From a checkpoint of a small transformer trained on Wikipedia: 7941 steps.
MLP neurons of a small language model. Each row is named by its layer, matrix (up: input weights) and neuron, and shows model dimensions 0-191. Each number is 500 + 50 x the weight over its row's rms, rounded and kept within 0 to 999. Numbers have three digits each.
After each neuron's rows, "fires after" lists the tokens most often just before its 100 highest values on Wikipedia text that the model never trained on.

L2.up473:514512548393469513457556545570524519463510479575479393475504507357471517552419587450538506528503519542572558613587488494477521517527380582520456523553520585428506567606500465492477553394542570440547536470503525507523519529453505464433521455527473477472477503462480484472570507497542524472517521524487543559498449440551442532538506490565463442451490406508536489453519480549541539436516551580475526531484504517538515513454546428452504550381438623513526427485521474534435476524514505537466494590544525503441505456519551394373536417407430476593518498526575526485531467582537439403
fires after: " m", " D", "im", " d", " M"

L2.up347:500533489434537563507512469456599467394549505572475462525502428421429405554479427466514521485570518472538458541442421524475511482483470508571481550560445400483501517504519473482537578448502552394510574483490528447496502461570441486517496579499507504456466577585555519413482491467451483476500469438490513601447447495596462622473493506452618394490531471526504513538473470499468476443479584536506531472516453484496503479468520553411544493526462596531591588379548569415466555506505536465504495471462435446475482518523581532516536429585431485585408532539526498499497375583433499560
fires after: " h", "el", "m", " a", "er", "in"

L2.up363:440511473481587570479480531494539466398496460539525488441486601515489515488469495489448486443541552461471525493453491572563510567460486545507514490486399503555443566501503605520486453384474531497543554490519496600524504558596527559523557543527568467574425519542501419529487497516430529489470414463489452577469484563508459493493557552348408496450506517541449513486476461478547518449467482557551514527590583488559490577516539441512433508406371496501539520485556526621525613637428532420442421497499435463451508513514597477434375535445497487462476495458491464517462510529538495499
fires after: "m", " M", " D", " comm", " m"

L2.up753:471461518470516454518604432507454582480446518445501484500512528571475422527557475565471430554538416498482595470469533517598487481495531515503509441516562449528439569523378523491577456573450521458454451531388493500538521484443563501492504450516487490408590569533502440466579498471643540473619489589510519430556493482359464472463542462451367502533500458536511502486506531507478429418472550513679600594549498456471478572580468521488557490448494460534477446498506488525502593400540516486476477524490517526505537439474505500508462438439460469538549477515484496502567486509512504584
fires after: "|---|---", "\n", " Z", "g"

L2.up693:581566537501542492544532532506514507542483552499598458450460593439433592585512587545494548556551581429477528479530612443405468493517521529503397452514422473585534508567518553497558531425513538508560492484434542468520593448540417531447531518470532493459531605433469547458515390484622475499494563522414524512478501500519469434491555555452466456575446541555513446461536486543455608534568506466570459573579491460442476425555450448511418488478424509455478469475484492507444522503511509556421575537462520481402525555495469554473544451443457465516533491534432450504489544600417485567
fires after: " e", " E", "ent", "ant", " ", " k"

L2.up315:543447480464484642505549572512552570504505458461499510504542431435473508589526536514556461512440458513472464453553511555477489548528556594478458558505492475470591465427483489559512456605433551523538537475575478453540557475523506407514404543371457484553518505503524491528563518504472555480442514436525504442458488491539513446492634574447543423593525468558515532459586549544578545419555452540509484506388501489489463505483501507504462607488506636438483537411514487498501473453507473449557427528434534454442506479512609414537395488476472513502540503450546499424527602601546546503
fires after: "uc", "ed", "it", "l", "at"

L2.up269:532463536515476539478459488557514501525512394440426482484529468418532476558500492518435504516602533556553518524474459511396385473518556615466551539489516564547533488430574510472507465446558576507578452463476482544476479480457506502469539575481547499551573528498422501419515502522577511459415464494500484513516394569427476450528363485567497522482438483470568564486464480586447494500548564494549505532432544545464544473530565555443559428513445572549536542454527382408370452524441536621504555454473612488573592565499446497510485480571497501507589461475505493472422492483540525548
fires after: " s", " in", " S", " l", "es"

L2.up669:552482549536502496472473536512495496445497512519460510505515547479504537550477496542492452527561560521467500415587517567412505517528497511379480554510429434600444547534530510473506537545475527467535616422465496499477541487467412476509446558481447505600501471502337501544541496504512432567586541467582476543458537475506554484424571415392531455497504452461497564499524481522466485573411538477461471482559381453555525401528537506535529510474516519519479487537435454520482542485491429571481490506559455440504457496412497541477514582504514538444682624565520398542508382504547503414
fires after: "y", "fer", "ant", "ent", "our", " Sp"

L2.up460:477422562556448438499472467474574455485543397434500510535535474454562506505499461443493545483535496475430527409463560475473491522454507468565503547568483595462527461439466511495486454490475633479420546507506645491503475458454434523542571565497424468467400449535628536528524469586542567573506497439455506521565417469490468451527538426552518554460428448487623488446460605481527422528447452532451523569516518470526490494429543391498415469449440427515485589456546480486584472552505528505472433490486427551510527401528608539480459515523498484569568492543499565475463476546525518564
fires after: "u", "il", "ik", " st", "o", "at"

L2.up181:428481549340554493406563558499560514480512540413441476518547546512484625509509573489425459562445528489477582549506495513434564448501461454456435613458531531425514476505587533530450635496447452482514579559497535506522529392511528545441525512418464552530514508518441531476527448423531505557485519438524410519472457522497483519488497536488562472420429466524465537508557507567549466566531473560503542572451481510552505529585572432565592484457474459557451577461492517459459520503528570595424509513548555482487424412393466493522503482539470524491568451496556500422460582540436553546
fires after: " de", "ro", "e", "pp", "l", "\n"

L2.up85:470613432487517559547504458567575437538509478496442567465432583482598513526548449459535451511553474497432480397471475546369487542462607456420555531540539449536453412562511427492390531514519491450504592482496535514587562483439480435463549512490483499508557487548497475463522527472528531535494467495463514493534508468467545520490491434466516455581455507468513516546477512524514542463514581493415568486514494507420558549521532441517641568462550450473434480450511576411453605471493534552460481528465423507557553573456467542460590530526530499613558412404531457562501597433570483545
fires after: "er", "in", "g", "im", " Le", "ar"

L2.up458:422431464495434471458620528502490493514551526559462568523423536441488526490481399493491583469523495543522526455450561460488575523530469582524458581414615455529533470551425441489547524446480499471466458497501523423548535371454469442496585573474464418491566538501475536552460449522425444463517478493465440471487536615509422514491515572502513413561445532535578444572511532550444541524422586451508474490558532481471541484536550496501490490367540427558495479528584460522552549431574442548455442406470417485493552468449509386528460526496500425433562570433490481475494519509513539571
fires after: "e", " t", "is", "re", "r", "h"

L2.up344:485525514482446500432461473536530529508432553439460463514547577598492491456559504451544369484518615583500478475490542472601422510443493482473501462539465611533500477551548466548561436468538499529465491467402491583523533427527542480506474483494539458442506547496603442451476414532478417525468470513527471474412467488474451491438560492538460416513499593493546574456406447512449465562485486464640545517578529419533448453539407471501466563484444517595435499493458423482433532466485502469467450436464447501442455567568449479447577421514514437441500545458551449566444464623497456515
fires after: " E", " Ar", " the", " ar", "ly"

L2.up553:428427538477456588373472430515419566584503485434555412498512510573473404485443471484473412545566477470420457485485510485515468486522488449375401502482488478528402458413475428449508399437462554519542443561514451528536502547432579548538523481529480606500499404471446546505474499496458580503571477499457570482500499524521448528399516548448504432522478460461484492482445421525506533560419427562505417452427475544521552524474423528413551548460455527542475553538519490498402485489516520568432463507469528475539463520432513532465508566456398566437469495443517460455441490469418577550
fires after: " to", "o", " Th", " in", " the", " ar"

L2.up698:513537549525541469529470492479567492362486538441480520440522503542456518446516515431536551567523561519501490389534554502380463491571527521481410446475525408499452447502505508485548507444457388565517483490445612426529567587512489480483471437484524452497526407497619524514380534494502478537437460570499538487582528513490518479509403435568477544490536418540455471450551440518524470532536585493500515473503525480534546573479516453510515464523546489475435616477447484469438629470564555638434498464504537621511502450518491547419498444493607480520592470462488457424449483549502487457
fires after: "\n", " th", " an", " pr", " An", "an"

L2.up586:523450550366455492502545484420550590522435456521528474568525603467572493467483514548420597515486568512448511493531449551501496544496523461483431416546540514376567531576612512562446482399506543567548478457490448464540525444551491525437527518498438484492507577606516575530532456581528529592567542485374493485486508493540457502522472534538499505491612536539511411415565430539518499506579446464411438512527558533420447448558488555458527448507550473494557510526480525445534462514470546555572557512579553559454465567480482489539473522538517590499502431419500477551573522415535493553
fires after: "n", " s", "ed", "ro", "l"

L2.up171:573420497392546491512584531536444504515518506545419438505513582465436508546446440549500508459387499403475581535516516521494508559500506467497579524502559595514461609438511448448510515542567584535441489505390571555558548474487594431497482573558452590496539547567517523469486493579594538494487446453534546474591426491500525488476574504461561469466521553542511458547504464467574508554438571519510444484607625472510546467558496480495501578386524491494545478537498450469576430465516573455514535482576558445435521510513453421505411496484449542465445581437566578463525527477508512484
fires after: " K", " R", "K", "ic", "k"

L2.up624:401510455464516474430618479485515472571416551436467524558526494444515517576466536585550481409463471590563512543448436473532453522531552497557509474493515445601429466484537530541579477439498423518564430586576497552534483425541428471431413501649416477519546519558483526546540416517508517529497434504521548474460464575487500569475528587521484672507535535509541536467511428543473579499540464484501513581434527553510551507499564478443459536466422490543538436422516499534436585517512525395470497530454517493451487504507540566499539498509543421559543560510577535513509401446507440517
fires after: "e", "ed", "is", " B", "b"

L2.up331:387454472503491504567481571495447550477548483435578535528495534547434501509507392584575530559522493496469527437518476458484555387481490536552487502394428541543573397559495509489460423496507541514448501445543474372472418497561534530415552541467520534464510506421510497580526513467491542471506502583547427418576517499500461485469431513543509484512629415570597417489499600513445493553549509519521480509543479486546498426462516547533498570467384534448440489525421576484589462558497504541443535543494463500460483532551488560578573594420491469432579470561564468501520426467504551529
fires after: "i", "ran", " ro", " r", "w"

L2.up483:536514579480509574510444523441498516402520555510457490579494553531494404497470529523537467548466568572472440484304465532396525542534502471433542543526503489458495511548473426548567504574414581404492441495617434534534523415539580535481524448450492435541574478560465500450405510493521424517530474424522518478469455525448469429462531443470454566498594531509541470551477407487515407494353591484545510508450472509464526518422494497401478472495560538542486518510416499453486530574469515549444530482506501539425472484468540467464444476549483410541490603502492483485536459534451417533
fires after: " m", " v", " F", " f", "m"

L2.up369:543522530499567424373502550501573541520518472475519541581538564435428509488529485586397457454421488539569413508451453532516550565521497515452467504471493531490474521420562435502490491446526468417475562505461500440531515413531433515526442531490508543454527465471464515542465430546517454577432549513499464661483532499497495528405526447463426467515442503474533531491609575526462499482638403524492497448540494492485520524517537421491463597562506500532575478495559570600494517421428438455543506519518461437481450445432558491506461490553394495375479536587597469542511486532590534517
fires after: " l", " L", "r", "eng", "ir"

L2.up414:500434551430531510525492493454661428471502469533450471445570612518524474465546554404491541563546469451491468428525559493553490603551542456487449503497509474551481414506534546513435450576476418536509448559461507466587514481569517500481475582490473431461536470465473542558491487554467477511495458469537407510545517496474550510537449495573442533425503478501604495525366500587532506537579518440585468533505435557590506537528492590389538547468541493481514543373424511566542484526481412503476435506434478583516379510545515460432471395464560446522474536540540549574507479533492544479
fires after: "u", " Mar", "ul", "il", " G", "ar"

L2.up495:530516496578485429556525549585487600536515597497508496527541449460533634538564573477481546488551454492594490588524488536546554485454481493507497546505512515509489513467528513516583427492499465523458549487525557516506415486543508508503487498497533516463557573520487610535564479460625473559571466445547533529411617470438466483564514538470659471509397435571488617427511438559480481491519520517613494554503491550639474440517496482522530529503514486488552535486488530438582424484451497438474505459534459486543440553509472390529527525418504497485490653497526434537425484527519566527
fires after: " R", " r", " re", "es", " Sp", "R"

L2.up577:423391498544579454530481561527571461533467478547526490596503587510471495553458517539501436532582472486409518541487510510514527457519491517425453527449507469415483442476510575489503554502565425493423588465521484530420583489488569485515494601406528571490543420540434507504544530474505434589528548528561478543548550574479537444503579519508508509460509571519518550481401597528468466504494391458528487479461439542456506455536464410520516460466477535585485531545562455475456406548585489436551493454507420451519557467543374415429551468518542546419592527456518455597496502440605490540
fires after: "is", "as", "ru", "us", "ec", "r"

L2.up303:458503539416568380422548455472454446471502604500494379596634572440511412454490427503518508503533453461493522530506478415557538630433451466480460553502547504466606517500524585537543532458488537380460504485513464531459490553536504501460515573468542498483550498487595525501464562423543463494537493526603505503505505478484505479475458440463399470506570428401562552467547525503422603511539505452480439521403484513535356513491495546512496578493501499455470584407532557472525494528486451435472495594571511444533483512451436471493556502500589427497552548507511523529475543530549502508
fires after: " S", " s", "r", " p", " gr", " L"